MLP neurons of a small language model. Each row is named by its layer, matrix (down: output weights) and neuron, and shows model dimensions 192-383. Each number is 128 + 32 x the weight over its row's rms, rounded and kept within 0 to 255. Numbers have three digits each. A neuron's up and down rows have the sign that makes its largest values positive.
Before each neuron's rows, "fires before" lists the tokens most often just after its 100 highest values on Wikipedia text that the model never trained on.

fires before: "\n", ",", "is"
L2.down1349:155071123117067164129131155169113166114150126094090151156070095155129102094148124072180168113197115114123139146123087132102129069211125159138103174165087127125106099134149131163140169181081140188119140115142175106081158182139066121125104043029161060142179213114112098085125152166126177053111074042134119188162174086071172147184140134112138122130116122104106135142154168109167102096132130107200131149141153142114164159154174138200102102101096178193131142153177148091148146118086141159153133109171116158102099152164126146111103137074112140133148106125083167057147087116155139094

fires before: "form", " /", "in", "um", " |"
L4.down1731:116142155104142147128127134100192090143126152110107152031104052101124176173148138140118079112051106117117075137112139089211168232123100154100092180166143152171121168106095095130161107108137087170131145173080082107098106123105117123139147170171138126167099077142143139168138172143094120138172106150102146140157135100209056135177091102102158155080179107097138151094119148111111143136149086073128231183156147085158066145099140171114137159079096151131078153128083119158125169159126158109069075129107182102114146200100113087152150130162115125122126203162162145192097035144061163108

fires before: " |", ";", "ing"
L2.down479:148114106090111149097140134203180125135098135067122155095102117145135105132114105140107103153138189146134085112172099100171077182115119154109163123169096115132177175184123146118157122121116120151101077154180137141084121107121197135150158159057143130139191140137151110144127131120062118133093116115115133173129205146124136077185135124118092131159212168159108138103128152110050091145174079133119066135127096165115150139112123129105148150142134102130076103151171154075123053133128106134126079114168096156113141141151169089112138076157131026110106141134105064076149154153163140112

fires before: " |", ":", " of", "s", ","
L4.down1892:106165120145136102141100158202119128162149189176129095088122166100119129138132130163118117177142153134166146132131105150149129122187191173128066114040147123153086163158122119117155097125104141150110108167162124132126123112126125151157148115200102094115104138115127103140059133120128153148122060148060106134124132199131068160207134109114138107114171144072147144132140112135113117086116146081177159120073163148109179156136120105167106166108153184120143091098175098152136104117171136085106156111184089143132188104071151152111099147067113120122143131145141204091152172111131061084

fires before: "\n"
L4.down1062:123171122096111154141137148141221109076094161104124124109132111125146139119224133074191146144087085090115127136170130146155188138101090122117111143144099115151137134097078168144136160193110082106085197161167082147152111180098159117086089117189076159129133102113158096179074105137146144146096058179116108090091198132099125105137131080090122148118130106109088130150134095146177078149146137145138129182112093074137137139126142151115153083132129122146090148194158150122150178194061135132168105136170128144128171150168177141137117148156117119194143095146141119082137171142101116167

fires before: ",", ".", " to", " and", " of", "–"
L4.down1624:137154153128035117145166146155180016079150154156149139092101091115110093165073112098131104156181103145146132134084160097080106144086163109057147088188113103106123121088121152153076094137071203111094116075167160139220131110048133164141108096156106167132130153172151100120129134103109122082119181151120095068113103176139118086078167156212129101137092152150135081112134082145092097079113184149107138157088149148099087167194136141088126090115117132116168111115117144127149174150167088120157090140135182131109154108082157104142117057111133138125146064149135148126103128125168142082

fires before: "\n", "′"
L2.down320:098137144108129122124161130144103149155077147138166114161182092072121145166124103097158124120173171103162147122138119130154111103150138162108111117167142155084131077138177090156062137155041159146161147120119096146107027127117176114109077090204113136171093171089125163095132144098139171101055130133127075150133120126082178118172204116128124156162058182222122131125121159140145152130169094116146159139120120094101120119155129090113098082134116109172134191161164179126164102128088129167097114139110146147124146115148111138137189133151111124129112105184141086155211166067116174114

fires before: "\n", " |"
L4.down699:127091104120145126135132107198069123195146116121104159103101116080127119106140111095099129189166128104104109117120138100106073079109187083132138060084122183151157079099110123154094146107075131143083101112166092111158149130123084150115130078111190131158121136173157096192126185142159138119161143121150132164085119071112084097133136135120048124128103104165109152103145128068083105165068094111148155210110125136075172146163130087142115155080162160154145068140105160184070110086118133125131112123154117128147101136125123121110150115083136209140096115168114165122125143103149157136

fires before: " |", "um", ":", " (", "I", "at"
L4.down803:093195136103137136137081161142110124073164124151147169179136106159092120078141128113106151110123103107177161144177145160139135147144127143173160128107060158130097126118120129125139122135083183168118143126147134072098118078077108055127100159200151091122055094193113128128152117116172155096164125166146127167164145127103110184173129102126131048126161082101072129090130141165175120162131127130115113124139129147137110114079118142160086138157090190146139172077153066132149151137107128105158086137161144189123120117158122065128184161092192116188145160143161122102100120118130166132

fires before: "\n", " The", " In", " He", " It"
L4.down1366:127198159125087159135111072147109106095165104156145159198132081137120133132139130128167185129116225106144125140103101130158191077154138149070158155179095083102150133122089153120117123131103150126151099156196071173142118086120122114159088131152136156149124121128194152135146146130158157083136069129187078134110106098190168170123087081107138155109089065132132125129135182162130104099117142138149159112077125124134185131133117166117056136093104122077138130088154126134150134121075081114116160154130121151128147123171122132172119124127145160153134126132130146095061101224108212101

fires before: "d", " M", "a", "im", " |", " F"
L4.down184:173132134143172124053139164073103116159160143106143107145104068168142132123125158150092124103101143090151099123118149094100130119118126165109099111064129141111108061122186155147105123047116167099131161121147113117116114141192152122086183155148161192134056166081154177167190143124135162165195121129170141097175160100109141145159188069126147147169157101219135159093107148153170081125161098110112142130152102102081100178151137067101123111146104115120088195174138179149111173091149146133135162187104077166115118114112132127106144157112133104051126067145150105161115149107096199082